Weights of a small GPT-style language model, trained from scratch on English Wikipedia: 9 heads of 32, RMSNorm before each block.
MLP neurons of a small language model. Each row is named by its layer, matrix (down: output weights) and neuron, and shows model dimensions 32-127. Each number is 128 + 24 x the weight over its row's rms, rounded and kept within 0 to 255. A neuron's up and down rows have the sign that makes its largest values positive.
After each neuron's rows, "fires before" lists the tokens most often just after its 100 highest values on Wikipedia text that the model never trained on. A number after a token or word is its count.

L7.down128 [125 126 133 121 101 111  87 149 137 144 123 148 109 115 134 145 146 120  95 162 143 142 132 123  71 160 131  93 144 115 108 135 131 111 123 114 119 135 113 136 102 158 142 115 119 133 133 137 156 141 123 126 130 115 142  83 121 155 155 153 129 116 115 116 160 144  84 143 132 106 114 131 127 152 135 130 130 137  73 105 168 127 120 106 132 124 133 129 105 118 137 168 131 136 176  84]
fires before: " |" 18, "==" 14, "===" 11, "s" 8, " of" 7

L7.down631 [157 107 169 149 133 141 114 118 144 148 159 110 112 106 121 177 137 143 106 117 125 178 124 108 162 125 123 145 168 107 157 131  98 111 125 150 142 163 135 110 104 157 113  98 120 189 113 153 122 165 115 155 137 130 104 132 128 109 129 108 130  88 122  87 141 133 107 149 136 129 155 166 118 216 107 117 122  78 154 160 139  98 120 137  95 143 101 122 130 145 202 141 104 119 127 116]
fires before: ")" 33, ")," 17, " " 7, "," 5

L7.down203 [ 76 145 153 129 106 124 107  90 137 133 152 135 122 127 127  83 142 158 126 105 121  75  87 114 181 114  96 100 119 134 141 142  94 131 123 137 126 124 128 113 111 127 168 131 138 140 147 109 138 107 139 133 117 167 140  90 142  94 135 117 172 135 138 155  97 117 110 131 161 148  84 104 121 133 169 100 170 106 117 132 150 133  87 128 133 177 160 164 116 146 106 135  93 112 129 153]
fires before: "1" 39, "2" 37, "0" 17

L7.down39 [ 63 118 158 128 118 109 137 139 144 124 135 119 121  87 130 110 123 128 148 127 135 117  99 183  70 134 113  96 113 139 133  76 128 126 136 122 115 135 125 108 142 121 104 116 111 111 121 151 143 118 134 112 113 145 134 101 117 117 150 109 128 149 142  99 123  81 132 137 135  85 121 118 135 129 134 125 139 134 115 138 137 111 121  88 130 108 125 100 128 131 108 101  75 147 125 148]
fires before: "4" 19, "5" 17, "1" 15, "2" 15, "0" 14, "3" 9

L7.down447 [128 145 119  94 130 140 153 109 124  84 158 139 128 111 156 130 130 157 138 136  80 158 139  93 142 137 120  83 114 169 123 109 160 156 118 109 171 118 123  98 144 120 187 142 121 131 145 146  68 123 123 155 124 124 143  91 152 127 139 136 105 122 132  85 116 112 131 128 133 141  92 172 161  98 165 100 144 140 118  68 157 101 104 103 100 158 150  72 127 129 106 133 120  96 111  98]
fires before: ":" 77, "ed" 6

L3.down620 [125 139  87 141  99  86 152 104 127 103 165 122 125 138 117 125 123 122 183 118 147 154 114 133 134 120 114 106 114 149 164 117 153 135  58 175 101 110 124 113 135 115 113 147  88 143 110 126  95 149 132 130 106 115  97 154 149 147 110 128 118  79 113 125  88 156 118 127 141 118 131 165 177 112 122  86 101 128  87  94 134 194 129  77  74 108  76 103 120 111 118 118 132 144 152 127]
fires before: "4" 23, "2" 15, "1" 14, "0" 13, "5" 12, "3" 12

L5.down21 [116 168 138 145 100 116  91 169 157 113 113 126 157 106 162 124 102 106 136 142 120 146 140 174 135 136 111 104 117 150 159 163 120 135 108  95 109 121 125 129 147 135 104 115 111 119 122  74 186 128 109 136 140  76 161 132 100  86 118 160 145 134 118 161 162 138 106 104 118 146 134 129 135 148 151 148 115 143 169 162 113  76 141 149 178 127 125 125 103 149 156 103 174 157 157 143]
fires before: "9" 59, "0" 10, "h" 6, "ase" 5

L4.down7 [134 142 157 168 135 118 151 115 103 116 114  92 162  98 139 129 139  96 136 154 134 165 105 122 138 104 164 148 138 125  98 137 136 123 151 126 137 108 122  98  93 115 163 140 121 108  99 198 115 126 125 170 103 148 127  84 147 131 164 163 160 130 129 149 116 153 121 121 143 103 118 104 131 146 110 126 140 101 147 130 116 144 142 102 154 152 101 156 123 130 189 118 113 110 129 100]
fires before: "1" 28, "2" 17, "6" 5, "3" 4

L3.down362 [142 147 141 145 122 144 100 120 136 100 139 144 123 104 116 118 125 131 115 136 157 186 124 131 100 169 151 153 158 151 127 136 142 103 159 127 152 109 133 133 115 167 100  94 127  66 146 121 175  92  74 147 119  68 132 132 148 157 143 137 134 185 131 113 112 106  97 122 149 136 126 120 105 140 137 158 113 102 141 149  95 135 129 126 138 107 150  95 107 140 181 126 137 111 122 102]
fires before: " that" 24, " to" 20, " the" 8, " he" 7, "," 4

L5.down463 [103 127 124 118 118 117 143 138 127 129 142  81 119 131 131 123 127 121  53 146 131  95 140 137 127 124 117 148 119 131 135  96 120 142 142 163  89 175 101 109 105  92 152 101 126 156 121 172 159 147 108 137  93 122 120  47 123 102 178 157 161 125 112 124 112 120 109 114 157 107 119 198 146 160 122 105 134 129 123 112  60 117 103 134 142 135 124 161 145 125 210 134 118 114 122 109]
fires before: "2" 58, "1" 34

L5.down232 [ 99 158 139 119 100 150 104 116 105 115 150 138 149 171 149 160 128 159 122 142 147 108 113 112  88 157 124 104 129 145 124  99 149 115 127 131  97 119 112 133 151 101 133 178 130 131 118 162  99 145  97 186 115 127 114 168  66 151 166 122 120 145 110 115 140 133 140 125 150 116 141 151 112 106 163 108 118 138 128 152 155 141 158  86 107 121 136 110  68 148  91 105 128 151 122 121]
fires before: "2" 20, "1" 19, "4" 16, "3" 15, "0" 13, "5" 11

L5.down284 [133 133 135 140 153 134 185  92 133  54  94 107 203 137 166  85 169 110 157 121 133 100 138 138 143 107 125 128 119 125 132 162 120 104 121  42 121 125 124 146 149 155 122 151 146  72 127 143 128 157  81 136  98 146 134  79 130 142 144 117  88 135 145 170 105 115 155 129 158 111 130 147 134 168 145  94  99 143  93 118 135 139 138 121 116 173 136 162 126 139 101 154 122  93 135 104]
fires before: " |" 47, "1" 10, "0" 8, "4" 5, "2" 5, "5" 4

L3.down46 [111 138 141  97 128  78  99 175 134 125 103  87 114 123 136  97 125 119  81 100 132 155 105 122 106 146 154 148 121 110 147 124 118 129 100 114 130 114  88 132 113 162 161 131  87 112 116 160 181 112 125  85 121 123 114 136 120 106 113 101 118 127 131 125 134 110  76 159 130 126 131  86 131 193 129 176 138 114 144 115 126 123 128 114 144 104 152 109 135 164 179 115 146 121 183 103]
fires before: "==" 22, " to" 13, "ed" 8, " life" 7, "s" 5, " ==" 4

L5.down450 [119 144 113 117 129 136 176 110 109 106 161 121 159  87  93 110 127 100 133 135 167 152  94 109 126 166 129 171 138 112 141 187 148 131 143  65 137 140 136 158 116 161 154 147 149  96 136  94  86 141 145 122 138 145 186 160 151 141 151 128 144 131  84 130 167 109 140  91 118 168 105 138 123 131 126 165 130 131 151 123 115 129 170 150  90 152 106 114  97 151  79 130 112 112 137 114]
fires before: "0" 44, "1" 9, "7" 8, "8" 4, "2" 4

L4.down387 [ 96 173 158 132 140 135 124 166 135 108  92 125 120 186 132 141 120 168 131 129 102 132 161 108 123 126 118 136 121 158 110 142 133 105 117 125 162 142  93 111 141 109 140 120 141 149 142 140  91  93 111 126 144  90 117 181 143 114 141 142 143 112 110 123  93 115 144 103 126 151 112 160 100  99 124 149 101 139 141 112 146 145 119 116 122 157  84 125 164 139 125 146 145 147 126 180]
fires before: "\n" 28, "---|---|---|---|" 15, " /" 10, " |" 9, "a" 5

L5.down612 [137 163 142 152 114 157 181 117 177 159 172 169 117 128 137 129 111 125 201 204 158 125 135 100 108 138  84 119 123 154 169 102 153 142 137 152 103 136 127 175 163  91 126 157 156 121  75  95 132 133  98 109 117 132 145 140 179 116 151 121 106 142 159 124 163 124 178 116 121 131 116 114 134 109 122  88 102 129 161 126 175  93 118 122 131 148  81 140  83 140 127 111 128 178 138 106]
fires before: "," 26, ":" 16, "." 16, ")" 5, "\n" 4, " and" 4

L3.down543 [127 152 116 139 140 164 120 112  80 163  88 164 115 177 102 105 120 133 140 105 105 113 121 113 133 120 137 140 126 118 152 123 141 125 168 113 113 132 130 120 157 127 116 134 123 149 125 138  80 130 130 119 153 153 148 161 157 121 147 100 115 172  96  99 146 147 128 147 139 129 166 147 132 114  71 128 100 106 123 184 113 113 125  89 113 179 129 147 120 168  72 142 119 104 156 107]
fires before: " |" 45, ";" 16, "0" 8, "1" 5, "6" 4

L5.down0 [111 159 104 170 106 142  99  86 112 150 151 130 116 148 177 108 162 148 135 105 204 167 139  87  92 118 108 145 149 114 137  99 144 134 112 144 153 107 140 159 186 130 148 173 124 140 121 135  90 110 123 180 141 106  74  81 135 121 132 147 146 167 156 136 140 174 142 134 138 124 150  94 155  78 113 111 151 124 128 119 115  94 122 115 107 164 125  98  82 137 144 163 120 126 196 102]
fires before: " in" 28, " on" 10, " by" 8, " at" 6, "ed" 6

L3.down144 [132 131  91 146 123 111 128 101 104 133 176 138  94 139 130 141 118 114 155 148  99 119 119 126 143 130  73 101 104 129 115 122 159 126 156 165 157 135 124 165 107 121 131 137 106 113 100 112 120 111 167 125  98 132 148 175 140 177  75 144 119 112 142 128 126 137 140 154 123 139 137 130 135  47 128  84 107  99 124 106 170 143 193 108 119 124 121 131 122  98 192  98 120 151 142 144]
fires before: "4" 18, "0" 16, "1" 15, "2" 14, "5" 13, "3" 8

L5.down26 [101  98 143 124 120 152 153 124 126 118  89 115 132  94 133 117  92 131  98 139 120  87 118 113 117 111 166 137  97 154 144 141 128 139 153  80 123 122 132 127 121 107  99 107 113 126 119  95 129 121 151 120 138 109 142  41 135 111 105 119 100 107 118 183 136 102 138 105 151 136 148 131 124 123 118  82 127 105 175 120 109  92 138 123 139 101 119 105 128 136 158 144 123 126 114 121]
fires before: "0" 75

L3.down370 [137 121 145  99 138 140 146 168 138 136 131 133 148 128 155  96 112 132 125 140 138 156 152 162 123 116 176 121 115 132 112 202 112 158 137  69 131  97 134 180 114 134  97 122 144  88 147 115 150 119 140 111  96 135 128  79 115 123 126 148 120 109 119 141 123 129 139  84 135 156 105 114 115 160 129  81  69 138  70 115  99 124 134 112 129  92 100 111 130 116 215 118 180 156 185 150]
fires before: "2" 32, "0" 29, "1" 15, "9" 9

L7.down393 [135 144 172 113 134 134 143 143 140  79 128 124  68 117  82 146 148  97 180 141 121 138 135 128  93 138 133 110 103 130  84 126 163  87 128  99 164 125 134 148 128 131 116 115 138 126 138 115 151 113 155 119 111 142 136 107 164 143 123 109 137 120 119  50 114 112  99 120 116 121 115 104 179 135 144 106 146 159 130 102 142 147  95 101 151 110 138 116 122 194 174 119 126 168 105 103]
fires before: "\n" 61, " a" 17, " /" 7, " an" 4

L5.down41 [187 105 101 112 132 171 134 102 155 146 124 128 155 150  92 132 138 108 119 137 144 136 104 116 118 146 129 129 129 145 105 145 129 134 112 158 101  98 118 111  88 107 145 126 138 124 118 164  85 148 152 118 175 176 131  98 124 148  85 127 135 140  99 130 148 140 135 119 104  96  92 125 131 172 117  48 129 186  99  91 124 149 113 130 108 127 133 123 100 114 170 115 188 153 127 130]
fires before: "1" 17, "0" 14, "2" 11, "8" 7, "4" 6

L3.down462 [109 149 125 137 171 133 181  77 137  80 144 117 156 156 124 125 112 114 144 136 128 131 133 135 132 144  99  99  56 126 119 139 117 125 108 133 183 147 116 134 159 161 169 162 110 118 111 105 131  72 130 112 161 124 107 140 144 172 133 144 106 120 138 126 158 124 167 136 132 140 123 103 133 142 105  49 106 118 153  84 126 106 139  96 165 153 152 100 118 138 106 139 159 124 163 132]
fires before: "0" 33, "," 19, "s" 11, "." 5, "7" 4

L5.down23 [109 129 101 105 127 108 117 158  85 145 143 134 131 111 142 142 108 164 166 125 118 106  75 149 132 135 148  56 126 111 121 106 162 127 157  87 157 159  81 143 163 141 125 132 168 146  90 139 107 114 162 105 145 147 118 167 168 118 111 162 113 126 115 120 110 172 157 178 128 123 129 152 147 134  90 111 123 175 154 138  95 145  96 124 106  96 139 126 106 144 123  94 106 124  98 127]
fires before: "0" 41, "1" 23, "9" 21, "2" 13

L7.down272 [137  93 190 101  97 114 154 196 151 154 127 126 122 155 149 148 101 169 133 167 127 123 140 135 172  91 101 126 157 103 146  98 131 121 125 137 138 130 154  94 135 146 143 117 132  74  92 118 181 137 126 141 115  93 149 136 137 129  99 122 196 115 123 151 115 180 110 107 119 108 127 128  95 154 112 145 140 123 129 174 114 133 126 143 108 124 107 149 124 161  74  90 126 156 128  91]
fires before: "9" 53, "8" 43

L7.down339 [153 132  92 124 110 104 163 114 118 165 135 137 120 113 111 126 160 176 137 154  96 129  97 101 123 131 137 181 175 152 125 130  99 122 133 133 151 163  88 165 196 142 124 117 130 154 144 145 141 113 126 106 134 126 108 131 142 131 167  96 146 126 125 158  93 159 132  81 124 116  73 155 180 146 136  94 112  89 120 160 124 106 103 122 151 160 155 147 126 149 138 146 136 135 152 149]
fires before: "1" 44, "0" 16, "2" 14, ")" 8, "," 5

L3.down530 [ 91 112 116 108 116 177 115 172 151 112 146 101 119 133 143  90 134 119  91 141 126  93  79 137 132 121 100 150 148 113 157 124 128 150 100 134 135 165 160 133 123  92 163  93 134 132 122 140 153 132 160 130  99 139 123 151 151 110 142  96 109 140 125 114 118 104 140 177 142 115 115 114 113 137 193 167 153  77 101 134 102 109 161 122 152 139 145 125 114 176 182  99  77 137  85 125]
fires before: "0" 24, "1" 15, "2" 9, "3" 7, " of" 4, "4" 4

L3.down5 [143 139 109 147 121 126 134 127 145 115  93 109 205 149 137 168 142 144  62 133 108 142 119 116 122 112 142 118 147  99  78 186 106 125 113 143 104 100 139 117 156 101 109  97 141 146 131 105 120 178 138 126  98 136 124 100 128 141 131 134 105 116 114 105 108 146 134  97 128 130 116 170 131 194 111  94  81 119 113 136  91 143 131  80  87 134 121 129 112  86 176 125 103 134 148  95]
fires before: "," 25, "." 24, ")" 11, "–" 4, " |" 4, " and" 4

L3.down173 [145 154 135 114  94 121 128 124 118 126 131 137 180 126 116 133  92 102 131 116 131 129 141 149 139  99 135 102 150 148 125 159 104 158 144 116 105 127  91 137 131 140 112 137 118 155 183 111 116  94 167 154 104 158  93 166 147 119 126 116 124 114  91 115 136 115 129 127 107 124 151 162 104 148  87  77  92  98 119  96 110 140 125  96 136 130 103 112 119 116 100 102  98 135 148  99]
fires before: "," 20, "." 14, ")" 13, ":" 11, "–" 8, "\n" 7

L4.down92 [119 113 105 143 143 135  88 129  91 148 143 141 119 120 127  85 103 122 131 129 144 126 147 122 166  87 117  82 132 122 138  96 121 119 164 118 142 134 113 118 131 133 171 123 127 126  95 141 108 191 149 112 149 140 137 119 151 146 151 137 132 113 122 126 164  98  95 157 132 123 197 107 167  81 158 164 135  79 141 176 134 160 166 102 107 146 114 165 133 104 106 149  98 101 114 122]
fires before: " " 33, "\n" 18, "at" 4, "el" 4

L5.down184 [112 107 161 139 139 133 119 137 124 148 130 129 103 164 140 137 144 115 119 150 153 123 162 139 117 143 131 134 108 103  72 147 120 134 129 166 131 122 112 137 126  94 120 101 131 167 127 111 120 101 148 122 122 149  82 156 133 124 143 133 118 110  80 146 103  99 115 121 118 118 166 157 100 125  94  59  96 160 143 143 132 102  97  73 121 103  85 154 120 123 131 129 139 140 122 119]
fires before: "9" 33, "0" 28, "8" 13

L3.down623 [117 110 129 113 142 108 137 143 130 157 126 110 191 185 156 133 135 142 179 137 132 139 131 171 101 138 160  97  99 143 137 142 137  90  91 103 131 117 143 116 168  93 186 120 127 140 107  99 123 126 117 126 120 134 129 176 131 100 118 106 145 133 110 116 149 136 130 143 111 112 154 148 128  94 113  94  82 130 132 138 158 116 137  87  98 102  97 125 125 111  77  68 140 158 104 151]
fires before: "0" 18, "6" 14, "8" 12, "4" 11, "2" 10, "3" 10

L7.down365 [ 84 100 124 102 104 104 110 127 171 125 157 110 111 113 131 127 164 142  95 133 112 153 141 116 126 155 131 143 133 141 124 121 144 139 146 136 119 126 151 136  83 117 108  82 139 107 121 115 130 128 147 160 109 103 155 110 101 113 138 118 132 124 156 126 107 143 127 129 154 128 107  98 143 128 149 134 155 137 112 166 129 123 211 136 151 167 139  95 157 142 182 101 149  42 131 141]
fires before: "–" 22, " |" 18, ")" 12

L7.down422 [115 174 141  70 172 131 145 106 126 150 146 137 119 168 127 103 106 132 125 139 115 131 163 121 108 134  97 156  92 118 108 102 114 143 116 128 121  92 122 104 157 121 117 145  98 112 137  99 160 117  98 100 133  87 174 181 168 146  83 146 143 198  91  91 102 113 150 115 132 143 119 155 187 124 138  95 122 127 117 155 172 141 107 141 138 152 121 170 126 128 110 110 129 107 153 127]
fires before: "," 32, "." 20, " in" 5, " and" 4

L7.down283 [130 137 143 120 121 170 135  77 133 119 156 120  95  98  95 130  83 122 143 102 172 105  97  97 126 102 146 114 135 123 104  94 148 128 149 139  92 136  76 132 128 145 145 123 168 142 152 141 148 120 131  80  80 200 123 133 124 141 133 153 146  72 183 120 123  90 124 110  98 120 129 137 162 127 104 154 137 150  93 176 170 110 159 120 140 139 105 150 129 144 139 130 105 128 117 138]
fires before: "\n" 97

L4.down239 [178 124 135 130 109  96 137 151 134 168 104 168 108 154 132 164 111 188 112 145 123 119 138  79 141 133 103 151 118 138 126 102 120 170 132  76 127 118 128 112 128  86 115 140 103 119 145 117 158 149 115 122 144  84 123 164 113 158 146 128 112 124 148 110 143 167 142 158 145 124 134 109 119 134 111 119 133  97  95 107 164 159 106 115 127 143 100 150 124 126 185 126 140 103 149 107]
fires before: "s" 19, "ing" 11, "ance" 7, " (" 7, "up" 6, "," 6

L5.down225 [131 113  98 196 153  95 155 145 131 135 139 112 115 164  91  99 171 115 147 146  99  84 136 166 139 163 161 121  74 116 124 150 128 109 166 159 152 114 128 131 126 137  93 131 107  98 153 154 134 118 156 152 140 115 127 125 157 148 121 121  91 102 116  94 144 139 141 137 154 131 138 146 178 137 130 132 123 145 154 136 134 149 136 158 179 172 115 128 136 127 144 129 201 154 166 118]
fires before: "\n" 100

L5.down29 [133 129 165  75 111 152 130 168  92 133 127 104 196 156 120 124 105  80 113 148 143 100 171 144 113 152  98 146 133 127 139 147  88 121 129 109  98 126 146 110 120 120 135 128 121 119 156 111 162 155 147 113 118 123 137  90 109 126 139 119 120 181 129 162 102 129 137 152  85 118 126 114 115 149  64 143 145 143 173  93 127 109 147  85 163  83 162 139 189 131 103 167 142 152 120 155]
fires before: "\n" 34, " The" 18, " It" 13, " In" 6

L7.down211 [106 138 157 106  87 128 132  93 147 114 140 108 138 131 157 105 135 112 123  97 148 138 158  84 123 145 168 133 157 160 124 140 158 156  68 138 126 147 129 126 156 144 119 143 156  97 138 102 156 123 136 127 158 139 144 104 154 116 121  86 133 105 125 111 125  94  85 101 127 119  79 100 140 144 149 145 153 124 136 152 167 114 112 101 110 150 148 134 122 150  51 114 135  99 129 119]
fires before: ")" 22, " |" 19, "′" 6, "}" 5, "%" 5

L7.down90 [131 133 121  88 136 137  90 136  83 131 102 131 140 191  93 121 114 128 124 145 121 127 131 163 145 103 100 106 117 124 152 132  98 166 105 194 164 132 161 147 144 150  97 129 116 133 129 154 156 113 159 130 133 152  79 135 140 118  86  99 146 158 124 123 148 128 134 168 117 138 134 140 159 122 118 147 140 116 102 150 128  82 111 146 136  88 122 154 105 113 142 129 124  92 169 116]
fires before: "6" 24, "5" 21, "7" 11, "9" 8, "4" 7, "8" 6

L3.down446 [117 137 168 151 163 127 119  90 105 122 112 121 161 130 106 162  96  93 141 133  94 144 110 136 145 140 111 153 129 170  85 164 116  97 148 137 160 134 150 159 130 117  84 155 122 123  96 123 153  77 146  99 111 132 111 127 108 124 139 116 144 100 120 149 113 175 124 139 101 124 114 122 129 160 105 136 111 138 151 158 121 103 169  93 159 133 134 110 169 140 157 173 161 182 189 102]
fires before: "0" 86

L3.down535 [103 100  85 105  75 154 162 119  97 142 120  94 112 147 121 109 119 147  86 145 110 122 136 146 120 110 124 158 141 154 123 151 124 134 154 113 109 106  92 129 126 126  91 120 156 118  91 120 126 123 100 141 124 112  98 124 124 121 104 128 138 167 149 155 142 141 146 150 150 145 120 142 143  87 113 115 142  89 155  73 181 159 136 109 141 141 109 134 121  98  91  80 141 139 153 146]
fires before: " " 41, " •" 12, " UTC" 8, " Time" 4

L7.down266 [123 168  91 125 111 102 136 125 122 108 154  93 131 144 109 151 144 117 123 149  88 107  87 107 171  92 135 164 138 120 155 140 133 112 149 122  76 138  73 139 149 153 128 121 125 122 120 146 152 125 134 102 176  81  79 140 178 105 103 151 140 141 144 114 148 130 132 151 147 124 135 168 142 143 112 133 130 122 130 113 189 109  92  99 124 150 107 116 146  84 173 122  93  89 156 131]
fires before: "s" 51, "," 8, " " 8

L7.down426 [149 132  92 118 151 187  79  98 146 101 172 120 162 164 137 121 148 136 143 137 161 156 142  87 172 127 150 145 104 100 186 151 115  88 143 121 175 119 115 115 159  86  96 113 135 137 113 137 112 151 137 120 162 117 138 130 120 160 116 122 119 124  99 150 104 120 100 109 158 169 156 126  75 103 100 140 111 137 122 116 105 121 111  98 132  95 131 123 140 178 137 138  80 151 157 113]
fires before: "9" 52, "0" 10, "5" 6, "4" 5

L7.down190 [ 96 115 108 160 123 138 152 143 148 195 117 108 166 122 126 161  62  96 130 127 132 151 155 105 162 152 115 148 163 138 167 187 124 115 113 111 123 139 150 126 164 134 116 154 137 111 122 108 123  94 158 115 122 106 125  89 140 148 110 130 155 108 120 138 133 127 139 118 116 106 100 100 105 172 141 109 145 112 108 151 123 136 130 154 177 114 108  72 101 137  83 171 137 177 101 117]
fires before: "8" 44, "7" 25, "1" 16, "6" 8

L4.down358 [ 92 156 133 158 106 123 198 144 129 134 107 134 169  99 110 119 126 147 118 135 130 116 114 159  85 117 139 132 105 152 137 101 191  77 133 129 157 150 105 167 130 121 148 143 168 122  99 112 126 134 127 148 134 143 131 140 145 137 117  89 122 108 129  99 156 138 168 114 146 107  98 133 113 125 124 106  96 154 156 115 121 109 114 103 136 129 112 154 102 135 136  82 139 145 119 121]
fires before: "1" 33, "0" 18, "2" 8, " the" 6, "3" 5

L7.down555 [115 131 122 155 135 133 166 170 105  72 109 125 134 146 165 164 144 114 102 129 121  92 152 140 114 119  85 111 137 121 112 143 122 143 129 118 122 109 150  78 119 142 143 129 136 136 114 177  90 137 135 181 130 127  98 134 128 118  80 112 135 136 168 107  99 129 117 146 157 132 125 115 121 119 118 144 172 137 120 129 124 112 165 102 123  73 122 107 176 120  36 115 125 139 104 142]
fires before: " |" 25, "\n" 24, " place" 13, " /" 7, " third" 5

L7.down68 [ 95 125 156 129 147 117 117 178 134 164 125 130 146 108 106 123 130 157  89 104 177 132 130 143 102 132 121 111 169 103 126 108  98 131 102 114 109 118 107 162 135 135 135 138  93 162 136 113 192 131 107 100 157 174 137 176 148 110 131  96 113 138 127 135 134 132 137 155 112 117 172 116 173 156 120  91 135 131 117 140 106 107 143  80 112 100 168 117 147 101 155 114 124 124  90 142]
fires before: "1" 28, "0" 19, "4" 17, "2" 14, "3" 10, "5" 8

L5.down462 [ 81 113  95 154 124  84 109 151 141 142 114 159 117  94 102 120 154 119 105 107 115 127 122 160 130 141 128 124 157 121 105 141  98 154 174 167 130 174 164  88  99  96 134  75 115 154 139 166 140 197 134 153 109 131 128 120  81 128 124 143 106 137 171 130 120 120 127 118 139 137 127  88 166 164 109 153 106 149 108 147 140 115 139 120 120 124 152 124 128 109 208 129  72  94 159 143]
fires before: "0" 29, "9" 17, "1" 11, "th" 6, "2" 5

L4.down409 [115 135 118 145 120  91 163 101 124 120 124 124 125  96 167 155 132 136 117 103 144 163  98 153 100 114 127 128 114 116 129 137 115 154  93 135 170 119 152 153 103 158 116 111 124 144 127 118 105 144 100 103 120  98 104  68 124 138 149 116 185 124 206 109  95 129 102 137  84 135 122 197 112 120  98 111 128 126 140 119 155 124  64  94 150 118 153 138  93  73 152 129 112 158 151 117]
fires before: "0" 52, "9" 6, "8" 6, "7" 4, " the" 4

L7.down373 [104 111 102 108 116 139  95 127  81 150 161 193  90 164 111 158 175 111 135 153 127 138 145 123 140 134 119 105 157 134 108 117 149 121 115 173 118 110 132 139 144  97  70 131  86 100 113 136  80 159 151 112  99 136 126 111 146 158 111 134 143 170 107 160 150 115 103 146  94 111 137 137 123 128 130 126 102 131 123 110 146 114  93 109 128 147 183 139 126 182 134 135 144 131 135  73]
fires before: "\n" 53, " a" 11, "---|---|---|---|" 7, " life" 5

L7.down467 [ 85 149 103 138 106 155 127 132 128 119  96 139 174 134 125 131 137  97 137 116 115 184 109 116 150 143 167 143 127 124 134 141 160 101 135 167 138 147 148  96 163 137 121 110 114 135 103 128 212 114 157 142 103 158 140  81 114 177 112 106  67  98 125 114 122 116 114 140 145 126 154 131 134 169 117 181 125 147 144 131  72 150 150  95 142 133 153 128 119 158 177 149 168 161  86 149]
fires before: "7" 17, "6" 13, "9" 13, "0" 13, "8" 9, "5" 8

L5.down580 [133 139 145 130 138  66 159 140 166 121 132 134  77 169 125 105 141 151 140 177 107 111 135 116 128 148 125 108  76 145 115  96 117 102 106 153 127 169 125 118 150 126 146 150  91 143 115 140 153 160 151 177  85 137 168 116 123 119 107  87 101 142 125 167  88 135 124 118 131  94 137 172 125 112 132 154 122 118 136  97 144 176  82  69 135 101 120 119 101 126 201 114 118 121 126 104]
fires before: "---|---|---|---|" 21, "9" 18, "\n" 17, "6" 4

L7.down364 [ 96 133 160 160 136 124 141 117 147 121 137 131 112 152 145  98 111  90 124 144 155 126 133 155 126 168 162 155  76 116 105 162 121 132 157 146 144 121 108 153 107 132 126 100 130 112 100 143 140  97 108  66 115 106 116  95 163 141 133  85 114 133 139 176 141 127  92 119 133 148 118 132 165 168 113 107 133 147 153  84 120 147 134 121 152 121 106 108 137 133 137 136 138 152 152 129]
fires before: "\n" 98

L7.down593 [ 98 132 159 127 119 190 112 123  95  75 156 111 110 131 122 144 126 131 167 102  98 177 152 144 148 114 155  91 154  97 149 106 108 106 140 153  99 102 115 116 144 105 135 150 122 161 158 127 109 128 140 112 112 139 121 177 184 151 140 100 134 173 139 165 177 115  65 110 165 143 118 130 129 159 149 142 114 118 127 115 129 144 150 135 156 124 108 136 142 144 164 129 149 102 161 129]
fires before: "\n" 85

L5.down594 [125 137 124  78 142  89 110 108 174 163 130 128 149 112 127 112  58 124  89 146 130 131 106 111 162 111 131 129 155 123  90  83 139  78 120 117 137 100 133 125 139  92 103 170 129 129 130 104 127 123 121 120 130 108 129  99 131  86 190 128 115 119 113 132 135 161 162  92 123 136 121 126 109  98 123 142 153 138 114 121 118 107 131 102 120 118  71 170 124 131  53 138  99 137 122 152]
fires before: "9" 13, "8" 12, "0" 11, "7" 11, "2" 10

L5.down564 [114 140 108 160 167 127 159 106  96 100 147 117 108 122 131 142 111 139 178 112 138  99 155 153 107 143 158 124 114 111 100 110 145 138 125 115 118  90 118 126 145 143 147 127 132 106 137 131  79  93 105 151 165 111 150 111 103 152 204  87 106 113 134 123 106 131 115 102 134  96 153 166 160 162 185 164 133 127 131 174 128 116 125 115  67 149 145 124 112 112 147 116 119 155 108 103]
fires before: "," 14, "==" 11, "–" 9, "S" 8, " of" 7, "don" 5

L3.down0 [123 175 122 146 115 120 120  83 154 120 111 137 104 146 157  89 108 195 142 112 133 155 122  87 113  84 182 154 142 140 130 121 151 169 154 104 136  73 162 169 102 152  92 129  87 153 166 151 105 108 123 165  89 124 147 152 115 110 140 145 106 126 120 123 106 118 117 121 156 137 159 145 168 150 116 112 129 120 124 153 128 108  99 151 120 149 114 120 132 123 223 141 141 121 155 127]
fires before: " |" 28, ":" 20, "\n" 12, "–" 8, ")" 7, "," 5